Weights of a small GPT-style language model, trained from scratch on English Wikipedia: tied embeddings.
MLP neurons of a small language model. Each row is named by its layer, matrix (gate and up: input weights; down: output weights) and neuron, and shows model dimensions 144-239. Each number is 128 + 32 x the weight over its row's rms, rounded and kept within 0 to 255. Numbers have three digits each. A neuron's up and down rows have the sign that makes its largest values positive.
After each neuron's rows, "fires before" lists the tokens most often just after its 100 highest values on Wikipedia text that the model never trained on; "fires after" lists the tokens most often just before its 100 highest values on Wikipedia text that the model never trained on. A number after a token or word is its count.

L9.gate37:091064117087088126130095178099114177164173109142129095101129090146088151108097111167188119117186113135158071109113078102131165121090134161105096186110055063104194164159109098092109116163141131135167168111183148157142121130107153154113123170180112100097094097159147094120095131129125208090
L9.up37:106088168076123088077105131114137142147170106079135106122156123114060159180086097141170121187185194144090164104122135109101129105067116104131111097098101065151108114151118135141151104095183200109119102122099126129203138199092102121113122142069059132131096155166152102100100024128094133144
L9.down37:179165138162216150078100127130116183078178160111112136141116088163169172114104143100104104122121073140159104082140153151181160122155117071128166145116198134122124128122102128143133078180117114150140124131095153111157127161110117025143123100079098104192125131102065214082128104083153129179
fires before: "=" 35, "-" 17, "dy" 10
fires after: " |" 27, "-" 17, "|" 8, "No" 7, " As" 4, " No" 4

L7.gate457:105148085042124091182147132099112105149093072130176120163065116112170135138119074106113083123188137099067151145142152214080201082140140083142135124072153107132126114083170074121128135105119170113105131116209125170137088052127097106131120148137169101179126078173123110101094144131159172128
L7.up457:163195140146155157167167130121091159113090172140135137164097113142100136152159151110143095100142124119119135070172099166118137117076160173101138136117086101106114123117138115075151119197093112082177104179142160121141137144128087107051107156112137123159111125174128102107122139138081097086
L7.down457:114104173060118191125158123171144130132117112141083076086146146118080140110115183153076093103092169084111165138138123082099131083126117140127084112099155138155131175155117126090147135113171166186120111053167153206101139139111120111094111099150135145128104135099143127143147078126144169195
fires before: "-" 49, "tle" 4, "ke" 4
fires after: "-" 63, " (" 11, " \"" 6

L11.gate487:042124109157098135084132154035155141129125142125153113064107108120127135126088112168129075145139080132090143098162070198119168201047129083135102117114106141213065180144202093140077166094155184156143146113151136182147108135129139152100129109112138147162145140127142165112113114111084120141
L11.up487:092141185152107186068176102110095081125123141143157159140100097152120117122130152103110127160139098083161122174175071178138116161132153076113117094123164101129106156135191102149128145088130137095096102101107125147140095140114132189161147085118179135136139113126112139150141117132105106079
L11.down487:078094177166146103093177115148083102119129116090161103113129083127151146119141075132108169160109131154156116062142115193075127174142175097144183098193073122138085116160110129124124113107196074094117169118170097117122051155132163134146117167098126113157133142104140132169135119093175120133
fires before: ":" 37, " |" 31, "," 12, "–" 12
fires after: "-" 42, "|" 25, "," 20, " |" 7

L11.gate584:118090151185150148158133161170112094115168115113137186093122136116111097098121126113093142150115119116067146207104105164070166132108198150086096146103104156160134055168128132108149174120104100118129149152195180081165146091156126168179116106117190123074144097175148094090181146132169122126
L11.up584:104138117147096129101124170145154105191130128096095127146139111113101085156150156116128123118160154114140116157117117112113178165070152133082126112118128216158131108169121122116201130089116098152130150111189100170148138137150180079149061186137119121137136155128166095139134091132100104113
L11.down584:055096129166064129196164149157148174129163120107180161136111142173133124100124146107123148146074148156096082182129149175079114121126179157101178150140117107117121135129123112116155178097133127158127127099150118148132098138179138130104136117111143154122140095174142154086159106136096153123
fires before: "|" 100
fires after: " |" 66, "|" 34

L10.gate58:122136104096138096107131121109166132126140156118113060110110151179134143153095150067135172123157162139139073153144156126117125112139078080191070088169080105140109147141146137184116194153110135072169112129141136145105131172066126141124099167144126093149103158103137106156112120105148080105
L10.up58:145103168087082055095126115165158112143127152145083092164185087176095084103090114150130117121189154102178114128128102164118109103125133093130096077136103198171087155114155088120122153124134134088124149134101131163134094110131086139148148154156204140061075122118189128126145142121046177126
L10.down58:103152137143115083108114097110134147093104098168125157122146072157075145149164105141084059115160087122101127124110121112121106145077156128090122098108193117122083109171127137121141113084125079132148166086126136109106100123093129128140143102183152145069152131107142119088131153183109106071
fires before: " |" 73
fires after: " |" 68, "|" 10

L9.gate660:102101126122172120145105087152161156105075155121133103127155177133153165134118180103170175117161130137159119144094134186149125182157118119073124127180152145113091151105166190109102081132136131206139070141166154123091136124119132127125144156146094111100162162151162124098122113127048159133
L9.up660:123128056075138091118105132124143179125153169115050112113104084114144113127133185120153085130139132080133163096126107136097136110156143190139139091160108130113140149106092103101167122143135109144123156111180159102078209146179143083121120144131109151119074122180111108085177117099121173169
L9.down660:118138146144073141119125136131163113124055107106172209123154136107146136134133093166158161176121178125124110153138115095149107155099104101102080136048136101136119129180166183120140136066128174143073098138062088139161161128099154242149112097106214125105183090135087130195099114106115104128
fires before: "-" 69, " |" 6
fires after: "-" 45, "|" 26, " |" 5

L5.gate672:136107153096104183121141107174133100158123149057143164141136076124154153121073070097106155151179122093133120099094104132166108062069147057121090084139117108156146187104113145132117151157184137074120114093126129127126182110092142147122126097094106151199128085111125093172117095092114132150
L5.up672:146093117117095092124107103100126139103100094159100106199102129128093128133114161080107166159134093120120086120158137124136113107144107151138119076109114099103094067109145061140136139168089191168129143097160102119107090094120134130118114083161109062094137111169148111138101135155149147130
L5.down672:143082138099112168168153139112121114139057100143154162038145108098210117135140120079087103119091160150137132166098047166120127105098099084140236166129142137145133124086103164127102146117166158069148121181173176139093113150139122123151143171143126153131139113173099117142094116121133168123
fires before: "\n" 24, "\n\n" 21, " (" 13, "=" 11
fires after: "=" 47, "," 26, " =" 6, ":" 4

L2.gate180:089089106156143109139164138132170091206105112096190108093119077081160142125121116075133086142149150150142099138119115164089211120135166098157106148090147146152129090140084124141118125206116120114124112173114145108116169085166111134144166141124163106093121114160184139086090145035102221091
L2.up180:090076146180164056216134142099142093168145088132171113090091163086129099128151075095077161104160121128110089162124139129061122158168164116076138121110143227139167097161160071113134124128069074136109098150101117123131136109108129167189139158139100114126136176145087117085133126105116123113
L2.down180:137126176155145118143143098157083134104150137142120113085126178142060140151130097187185153125121140138086127146161138107112115155096136164111137137114092221097113135125179147175114121057110105145098115120170105160093101114126140155170086166144116131118107171255054089098190132153168058147
fires before: "|" 98
fires after: "|" 51, " |" 47

L9.gate318:093144170143160128114115183166088074133174097131135196153116049129116115127089127078126109176147146118170110131171071151144120112144102131137134074196120126197166168134123138181149174099099120129167104103181071124131084098100129048194161135167140119134106178156124086122117112109138212075
L9.up318:126130089088117105134188083138147098150173157117102136140096106145151094119141128162056210106103148120099168182104082162131182093083051128123098125112144144092111115194149107103135148097175119090089125163150185183120161103149122128128154160147098064093165105117115149109093139107178128177
L9.down318:068123099145148112099094104113137108082184158181126146077126114101143118123083107149141112165167133113113117105080085105141091110142051136130129087119026115100118166132161126144114145114140167167115125126119137137157115199195184120143113137165077135098155127176140109150083098136142160120
fires before: "-" 81, "\n" 12
fires after: "-" 81, "\n" 19

L4.gate637:149045093117160045135117150080152084102129143082108147077131068132117161155124122121141141099179082124150113207113135203094135142150091142058108128150135158162099105149080073106110178150153109159182145141175156097097097059107177127165082145158079138129121098143151117146096138096110135102
L4.up637:128082123135091083118118145164184191121142135096132112131159089146130111153062132109157158114176146109083160132122165094098063152171065148100138144138142130124159107108131069103142173106140140092142162057167154132121087112076188157157070123144051139096153129142143088103160145114100161191
L4.down637:102178148120112186156137135161169145118091112126114131180133167142186101110145199182138084146076136136126153049098153080146154152090111107190099141094145129134139115103162119198132074161126128128105162131156122179141191174139075117127132096049188133129140152079122151116181077146163137162
fires before: " |" 60, "." 11
fires after: " |" 46, "|" 35

L11.gate446:107138105121123094134090158126114111061172162161124132173099107151086190111129158183100130166149117124164105104148204167126142097166127127081105065132159142158099200115142129056145094122146150071120136112142192155152097085093103080076137140114175130121153097154132127148094112086153184117
L11.up446:156142140137142119127134120145183138146149112095107088146140098103178201095142227135124155106072107141119180173154123118107094108115086208126118132116152149097192135149111114126107087111160147165159178107125168130099150173156124067128120124151161100119154202137161095180098173066168120093
L11.down446:142146076183116151088148105137133150139166122124180153168130116178167121100104152181166159131141165197086136114095135074115159080122139153114140114080114125134122120120107219120176124100163106136074120171098108177167112108118127158124183112135130118100174099140083140089181124162131150129
fires before: "|" 70
fires after: " |" 53, "|" 17, " the" 5

L8.gate317:098113128097128147175119104107154164126141041141135113172101155109159126133217119134091150137112126149063101175137070142165156135132140096083079074177160138191132140112121078089130106113155127143115118108104117147116120116092189084144086153120122121156058142107057118104090114053124156181
L8.up317:163142124141195123097154073109153093114098133119091111132112131104165140131138146114105183141092139165129087094164091132206073102185124154184118110163133121122048089125191148116133178155077108147140140147126133152205159138162098104107148131093139140131108202097162115123167115107121103207
L8.down317:132136113109091150139147117070105136171181099102140097090199104163109162108123105068180133079131143186208040162134102148076082101157163135091204099195132077146127107138115159107165125118105112132173135104141145170100109140080132085164090110107177204126076162102084140152104159092095169160
fires before: "\n" 41, "\n\n" 31, "=" 28
fires after: " =" 52, "=" 41

L8.gate269:117148118124148128085140087120165142115162115126105176069138170114089111095133139126179136138147041077140159084168063199112115156154036118213109103134134130114162150166155075071125092107112120131175168136169114141108167080134103093177097119140137149158098079150093117121104041134120161111
L8.up269:073095177106127100121115132100132156141114160110143103112165111096106133160110124108141172186152163103097135132088151131100121143056136190132108129152133145063165107125152097137099067073200127089154111151150120115137116140164127125077124129109098138039158107207101104038163093131148198169
L8.down269:053165173130177127142145108122111115113166171093163177094163179123139108158143079103111119075128084112137156156099077174161144128109062106118177117155190156132149111161160169080143113126111124161147149167112174132127101135155083121189090128107114124181116106139098143083114106143118143154
fires before: "-" 94, "  " 6
fires after: "|" 82, "-" 11, "\n" 7

L7.gate247:165148148090159118123115180087135151190165150137149124119137102079089137156094183098091111141156169156164100121133089156159116050100188104145120113172067189149089131123151160135131129168148138180130201119168175177154142103100099156114132149077070121165105128124157162150063128097155142147
L7.up247:119103132131149091185173120126128145104094155098139092154099142158171109159157051086096160122099098165137094150108078102148056180125090137118115070156215136178090113115172125123137119121112057117188102110152077141118129177097195109186055138123091138139064155114146053106097103121146103180
L7.down247:167158166143162133131114144080129083135121107141096116105142107098117132125139125095081094115106133142175116113121129197169101156117171088157156150157121140161089125180156173078117097158145144131165141134117105141097151145085171137109137097090055164182037120137094107072091114059177103186
fires before: "\n" 43, "\n\n" 27, "=" 20
fires after: "=" 70, " =" 30

L7.gate565:156062139110137161140123108100141111175111095125097119088096134097155149114158111102115112157097192091087097145110133146147204102137111119074123127135066096082064120100158131177084146090097123136128147076139087110096093075110219156132137100177126099108149211131124145104149100159130148146
L7.up565:129121162131085083125182162141105114114172093143135049119073122198126151143136177129116160057129161113106141070172143157121137124155123158115134121172107142151124120085075102129118103108176150152091164145120111158086088014093149097159094127137139133106112107150129127153150117148080170117
L7.down565:139129110158148186085120109133115066171109057136137223124160100088102093131055082157154108198142150108128155138103090155115099182099126137143152163164127154160105087162107161098080108122114148094139088167101155127143119162161095155096090156108123128138169075103084112152091158127119092195
fires before: " |" 27, "." 15, "," 13, ")" 8
fires after: " |" 42, ":" 10, "#" 9, " (" 8, "|" 7, "fo" 6

L2.gate162:122103141159143094180154135110152159161136163104074160192075105063137127142140048134061126095165136163190079088106134190127136092131166097174134102087160177138124147122148081135137168121113133210119140099155208157085099064094103135131155142134141141138059141103160147093101119150140113072
L2.up162:116136105190103103174167119127151124190122170060079120156072168115179117155147054123090169129173150114123104123109154176124106115132157099140089110084127153164097122165168107119138159140147117171158114075170200135096087096083086137127170082151147142147145151097121163111122113143091084062
L2.down162:091151091133094096172158106107122113152120127126133109145123161142180184133120193141165103128125116060174152167168165107134142111107182165138169138109139152141124094122093172142111091109143096135099161156139080124034122128130109134147104109183151165173143161087049132160119164113092132138
fires before: "," 23, "–" 19, ":" 10, " he" 5
fires after: "-" 20, " in" 13, "|" 12, " In" 7, " the" 6, "In" 5

L9.gate588:064126120168110124100151150154157160151099148086140094165131153124123173154104117084153147112197131090171124125081118138148153102180101116185089158108144156201113099123116106148142149113193161138107115150160122118049155135117115185162114128127131130131089104125077201175073162144098112207
L9.up588:146119100108143077171056121116154118158149172104157123088131139103136143120122170130041171121100128114151149070162041142124119121107145110184120099126121124132123114114078178149108131208119089185098193162118112119079100128122047093057120086197132132136076162104146103095134098192113114128
L9.down588:149143176195166098114082033167141146086079182111082162156121164160122175184112137126162135133207160124134154132161167188131057137127082031171185169113076101147092139087146102100140085133139100129142176160118115165149131173107174059152141106127128055080139170103152136074101151161109098186
fires before: "–" 32, ":" 28, "\n" 8, ")" 7, " |" 4
fires after: "-" 44, "–" 9, " |" 8, "|" 5, " (" 5

L5.gate530:113117148086170101146087117139122084112128188171101107104118134102123177139067129154124089068097132128123131125118100158128118125119173131078148128149083111146103135090162104180069094080104134139106152178141166163084052148113108145142177146088141098166131154150109100123095105069089212179
L5.up530:149097117051093138110139114131168110136117099068117144134129121127152076118111090097156170184171142115146126099081108148085132117116070158125097129144095095146111098136168074131087164063149121213108086136087154128137116107143107193135137114112060117131147121181136125127127127078097186142
L5.down530:179109132107106156123082192161110131199144137181088122133173064105164116170081120155151080093116089106130069154116071131156154133147089092133102120137069121115085159097139146209094138107157168141137162077134096127035184159094114134129132095159171195169139153124168139122152134154143039122
fires before: " |" 57, "." 10, ":" 9, "," 7, ";" 5, "–" 5
fires after: " |" 84, ";" 9, "|" 4

L8.gate80:153076102122155092115138178146155082155131128118135169103204099101124083076127137138175143131107160124146162081189150143122134079128100120153097112151121155162128176162104111126083105155133168182176138095142090157156132120104105016103086094100139093159117115108208109133163114135095180153
L8.up80:180157097118088088112137144100135113096129174103119155071118087183085162053130113164152115106166135131116181077080139149164080127159199156192117125155165150169085163116139096132155095104123138150107145184091124134152091089085108094161155126151107106067114095114137094067106134135092155071
L8.down80:105090168150125145142127139110108159088133152131148147152175154121160188156110079141036132145166157185088159095113142148137097103127161147092126187158110125113118105126111131121145133138137129107102084145050146125111106142118077104154094118117125160110134148154118094092133073086157114084
fires before: "=" 54, "|" 9, " |" 7
fires after: " |" 38, "|" 16, ")" 10

L11.gate83:150125142093142070099087116127105092126120150145180081145102083112166062085126134142147111206107128131147168177127188118099152093126151117144095105192117127106054094172112090122127158086160119154080170129162158139125157070170082059130148177189125148109103106127175123182110079147111155144
L11.up83:150109156141125161098108129138170075093140127131094061059113104112139085160149129107144090124094102104156171145114137161139071090121143112168134097160179180108092147181146127127168070160124143167057145142188151179143146125120087165150175153146148105147157085135154098120155145122043107064
L11.down83:114113178190127158127166103051089102146092124123165151145203102161145131161159114181099158092156131127092082105121145152096110153142179135111153160123104128110093139134121096101102114159132075098090097154133087095070136125077178149100153174151089084114125134100156177126134155194193092166
fires before: "|" 45, " |" 9, "(" 8, "a" 4
fires after: "-" 46, " |" 15, "N" 4

L4.gate448:085104132167161151090102130116120146159180169113143121146156153122103139114130115121120097085125087161117124138136078200202112143106165169112142139123162150195119131150172115119145177176154120158161141181146188158177185087155135089141113184110122111159125119137145081093111118103151150126
L4.up448:098135118166162100103134128106184086097169135114148184122151202118099117086148139118109168084146120182130073140133056186103115141095178153101142143107109159195157119155116148158193139140176109127154124186127105111155149085123208160195130154117095118105151184165132002101135111081129109145
L4.down448:084198138116130134109097108156089084100161107058117127105187151125102149155143186123135218109086167167122108140131158167063104074082133152065199154132092143124127114194085135133170140086094105094125158171162091127093087122146148148147106122086104128116108153167091068130134083135174065104
fires before: "|" 100
fires after: " |" 95, "|" 5

L11.gate372:157127184077112095102141100104095164122125149131133091151128116113143157092123148156129167144119075032190162128155131196152121133143067127182070162149140134139100152108192055096088124201133153135120077123127088103146078113154085112124103123176195117121106110138109149168169155116070173158
L11.up372:103116186081119083100129163116152170105140148120163097155135138118136132105202135153158195148160093124186124125146136136165157135133069135132086163155151133088171129106134090079151121134159120158112158153141113097140180106191095178148124136079179119047122118194111113123134105119147129089
L11.down372:211148144128140199122148094146131162161139129080136099114128125087163090205162148160149121075127132124102158134120126120083120102120139120079225121104160142142113139156093120220191125135077125156108130125120112138119137166130070134159148164077132176136151116125169159090182145102095090106
fires before: " |" 53, " of" 18
fires after: " |" 19, ")" 10, "|" 7, "er" 6, " a" 5, "6" 4

L9.gate506:112087117097174104094070087123151046125130143088092095117161102130145161143152141134135138095237212142106177144168124113114176134081175094126117124109131145202152153131147074104158180165156144105136092084153128157138143136115186102152145153153100137110109170091144186179125119185132101149
L9.up506:117128132101121120136149155096092110176155142131145102159092092156122088140088199141095118136150110101110154158126087072104189174124148065123115169100134131139104106154102152130135126130149096080087123101149095214133062077142119145125131084144135153090173117114141162142089120144126179104
L9.down506:169145171096129174184117076143071166099086098162126129162109147135080065142115113180225120143142141102108161088222112110102173112089153041119093118087138159155108133149178128070082130087128086095090082197158080084132105099133139095136141087090169148109101113159143129122144111141094146074
fires before: "." 21, " |" 21, "–" 13, ":" 13, " -" 9
fires after: "|" 24, "-" 22, " (" 13, "\n" 9, "." 6

L9.gate45:095145116136104076112088140074114158138191210156127099109076082130096126102161133109127117088132156122095110144115136148148110163111150192132126138149135131092081105083151127106173083160099145125125162072125153140100111134165109131155151183128119133114102142133054106156063103084103135108
L9.up45:113126135133142057096087100106114158118093141123127136178201144129109111136124129139133106090100116137153119100126127166180126133171150139147137146131190143193099129153138117193098148144095124138119141185169134137114164132064129088071076140151142074137154104117172115090162130160165092109
L9.down45:129127100117063133133056141133133146080083112103110111156103113105161139086128123143116131134054182126072092128113169119145100114191143101156207143099114113116111096051111200131165100154103129083188173110126124091152134082141164171173166131169104106138111142123124125107063084131081074142
fires before: "|" 50, " |" 14, "\n" 8, " the" 7
fires after: " |" 64, " 0" 8

L10.gate650:142113158127173104180136111156108126159085173119096109137121130133145140215166153113163152136111165127200124134162152152182153092137151120157113104162156157155087118155194105188081149166165148118147148113127101077114097143148078182170093095082141150150120147119100119122105116121114184150
L10.up650:160147120142105140156096125105086065082109168142107094110157159094111159093129141161135158124149148131123135148166110122120180136118117122124129124111125158131042140107086155178121093118102134165211155172133115083120090120146162120139139119145162105160130122167090096131137138103112115052
L10.down650:133189131165098085164113143158096134049097166155118112135112123128118124133155095102062150131137112116129149118158102103098139094130149144136000097145103171176078157113134128139151119104185171176126166125144076119105112161171141132187149129093167160070124161093128106109103120081133154110
fires before: " |" 88, " -" 7
fires after: "|" 33, "." 16, "–" 13, "-" 9, " |" 9, " September" 4

L8.gate23:103143129088134121165071080169121164146134173116121101119088166153099164128160134102083126069141131108133145151089064153123096140087128158099102204160146134105132121136154165121143139142137131093150138161131131185135127083110144091129114145157115102227112179122112112105094080062170100134
L8.up23:140158127091112141136109109152111172080135113104137146155122168098144156101102153136069113165168115049067057137122102146108152107190105102149140044084130134130115123139105134134114132138149110133099132190174113105123169059162189079146112115144082116173123135105174050137119106143136123171
L8.down23:159095080141170077148110209126086102091103112106151116117152184104148153133112137118155158164164057149069159100143166113112152081103143133130170123160071130174131149132110101099088113145139143134167115150196125174118152146118138103101116154137187165138157161100113123121155155159160132136
fires before: "|" 45, " |" 10, "irm" 5, "  " 4
fires after: " |" 52, "|" 16

L7.gate358:066107189126184084164128166101140085088125083085156153101145163149131156115152133159156184130144079125168150114130154138121137180063138091159132143092166159167142202102105179105089155135083130127128179180128101150078134133115068155079100108146062146167081150089130179204080124182134140129
L7.up358:089142122107163113135141137169120079120132144108076144128110119127200127104111124141079140104128146152177116130085093166188118151137137097171165121095095167200156100076129090149113148137182090102052130110124129097124161126195124208145174110144158107082110139143149133146160134153143145081
L7.down358:139094076156140133127121080123122128146141126124184129146124148103091144138074119113174105091122149097109148064118115098099131083145082185139078144134144130116118137199144152174072083127133133143149105121177130125141110159103147104166114135118135121196151048119064096135111174100149142138
fires before: ":" 28, "–" 26, " |" 7, "\n" 5
fires after: "-" 46, "|" 12

L2.gate167:154116095185119151156097177184150116119111181153136126131128148094161109097109166118139061177163162164151125203138116148121161116091100162075137094166141111109161071103105124131123149113115115111105091106181131130178132137123104076154109115081105111157136105177158115104098105133144121104
L2.up167:163107172138208092147121135094134112136128105166120108125117192177112148118168130148088138125169117152122088145119133101094117107063192129097122172135181130094157136165122159133133143125095122147082171165140115151149103100146126124113143174104157112128139165142193125140106135111161093044
L2.down167:110113117089096127114144103120119136121144098111131151122109049078116148135145121160174126102106127086172136082142109181121096162198104113187179108091108161140070157070145100164129095149132131144159122113131163135097109097118121143138114142180124118105090128066098134139172112117074155196
fires before: "-" 64, "\n" 20, "\n\n" 4
fires after: "-" 76, "  " 20

L10.gate146:133110077108128095156142090163103121130123110132113109150099108117170132108142162150126134128217107104153127137137177159100112139139141105156079111091128135197151148119195138124081136091170146107142148127195148099093061118095119140096139142160173106147146095157205153137039101132044233165
L10.up146:156136106056139159158076121124121095115116210089150149111126112113128152147123173165113167115108117123133114129132076123119198145093071095009122089113133123065130120091166115157126097138098141142151124077159117103108134180206143149171109107126126110089105177167219093131090177094120156112
L10.down146:177111133168106090105140143148125124098160174120135144103107110132156157169120138131137172128166129174180102073095055187167186198133083092056169105130134095174074174112113136098157111134165119116163134117111098148121078155082106091119139152132110146156160132042133130092110118133027202140
fires before: " |" 100
fires after: "|" 56, " |" 31, " 20" 7

L5.gate36:115100164124165154088101142092174088119181103084105077122124141085086165090123111149116099118153103136136112126151103165146042116118143158133120082130147134223133150165109158118144139154098108179116127146156057126157119109115152087161109102148142119150098158112162118162140132095149150146
L5.up36:149119107138076162091051128128133133193159167138127147079071143152092152159170139112119112118122070072154092117139055119160081096176141154130104117099066084181136121122150148077164135151080105115117157168110159151114124121128115148189128158171115106064119145110174079134102115130120157088
L5.down36:147085139134137092099151138154054125092141102153085103125136144155081136063093135079104107164132108174127117155115147164132120106135120153121122175160163147137093138185112113135167162118101106142101160108138117084155134135204106125161082126154140109123136113153097112183144146158137059133
fires before: "|" 75, "iz" 4
fires after: " |" 72, "|" 5

L5.gate59:099109161124109123117114125127165097161098115122119174096109120147140171104092084090080160102159109184105152124143205111141163169090130094130115094156159134150130112163147101090158083119144127134154119177100109076132109126120104063162116120111132103073095103144138109102111175094146147183
L5.up59:148126108093142111155153077072121156090191103119148183034140091120076120006172082147120099139102130134154119115106072160158112127139156160117119169125146127183137140125086146098122132134150176173107131140075162171121124127138118141196084084093100149137132081141125101113108124106114151076
L5.down59:146149125091144152135145099045191112141135089157144127133149127104110180144092107116094177105159156159138186073168106078113145182061134074148063095118103100128188100159138085133170098133141126150132072110111089163170106125139139111126134106112108131129140065157126120128092132079178153202
fires before: "=" 61, "|" 5
fires after: " |" 46, "|" 23, ")" 14, "." 6

L11.gate388:160127108077125192193114145059106149168104169150164174105119131100111130090128182140166131141114175117134124111091082124158147125199109104127087143110101105142114130085149139144120122119163093180155081115086100066093104128171160178123090089156096070117091151132150055165114105158135175130
L11.up388:124178175073163171123170158137206118090150182162157131122131157127146101163111143133103177172111119129053195168042119167121110106187145128095148090035201097123145122084190156155132124105148098166118158140150149212130112119142182148100163139104161171130115116155125106089135051121175152178
L11.down388:063085122168112102111111074109099087172120130079140095143145169134204116165127098193169118112101087095176119139160158149170130123085118138112093134078080156127098156194119073134137131107101136038083138139189133131131115117162085101095189176128122152135189127170148165157087181111135129094
fires before: "-" 97
fires after: "|" 60, "-" 37

L7.gate619:103171131085157064068111135125127126097188110108111118098106164112128134091146128087156165114158093156109133115115126171207078174129058176133123129157183166184067176142190148161127115159097059123108116111194101172130134124164122076119144130096124107155078120101071129162066128077143106182
L7.up619:045139057080136079159128147131142142060187100088149152168158148124135135088162140100129097137066062155137146158127127188172086086125133121135125122133184157136095132156071081108122175115124125188105092129139099105139140143129106117106082092157131196167159156076094028097079122083155066172
L7.down619:139110096144142202167133153146058192122168107110145094151152123150114173154105115140119085086158143074084150122109154101047177128179177067175161145122076091101149070135089135090137094082131165133149135161188179146139125109048125141143089110103146129101177018121120151114160148178124121126
fires before: "|" 70, "ust" 4
fires after: " |" 41, "|" 33

L11.gate58:182165184124140091104122154095169090168147118120106055071153140128173122133111164116161117107202150109075098134176163107100144168113067179104123078197115127150132094141108130153146177129164115147157176103124123139146159174131112115105173148159135120156137137201138145160125108129109097165
L11.up58:172114106157103182096145122150174100154105134076142088059122072146121114091107120122134151078165142211128099063099158074134112155062096125136130144161074125134164163106092128226076159104112170140177143132087150183125174126133125099127131116101115098100120163146168137135087102144198087130
L11.down58:101143204093112101157114164151161121140148100154126075163096166128152118143145169079160086146184100087094157123185153121141083155108085153101147151157189167127117133157154147126135137167173139101052151122149054176113180162181092163143158152130180150112137078126073162126138135148094142134
fires before: " |" 59, ":" 14, "(" 4
fires after: " |" 39, "|" 11, "-" 10

L10.gate570:147114144168091091105083171126104080159190149102157161148161146122132154161153159148142068105166153071175068141120147145094126149153123131124116108155186127132152145130145119132131119095120191167150176142169169169141114123137097061133099153158135081158111098145173145147128101137130163112
L10.up570:058181232149123130112124147098128133145106115087068166164111156096166086180123102118103054084179125122111155119085099188098155145165128161050128102111181192143156138132157166110105127116157107102154101166146123119103146171139116067179119159158156143113154139097117080105138076112203146191
L10.down570:040200123100080144079126143131122174155139142060121115167146115123175159182068132131125139135177105102092121095112106123134168135105119131075163150130124118154133166159106162112081181111134127085127089122114159111136151181150138092150062144159155112117125123163114175112054132085129128136
fires before: "-" 99
fires after: "|" 26, "-" 21, ")" 19

L11.gate641:139140102135163134088143118104128098115145117152103125119178136112165094140154122156192143048171131109173081087183136074148153145109132130102123069114110169181127173156182159129187148150122163172104135147156159095087079133123130123069086069143142157176155127172180192118149136178112109167
L11.up641:189101131135082093173190096132160046052156094112072174115090137163118120084126073153193154115165162141145137114131120174095139155102169145148127167162128083150126126132157084126132159055153137121183131088166084088102082100080131175162106149146106188160127125082111146176104125141113154119
L11.down641:115164119163204122084122159128141176122148102088162139113122082133133181159105182135113080093186111166099131123114102137171078093152127115119131191117109151160112152147117178122089103136146095157048149110124168091166138097171139145113133123146108109089112126126136144137158121140200195168
fires before: " |" 37, " (" 23, ")" 14
fires after: "." 42, " |" 18, "|" 11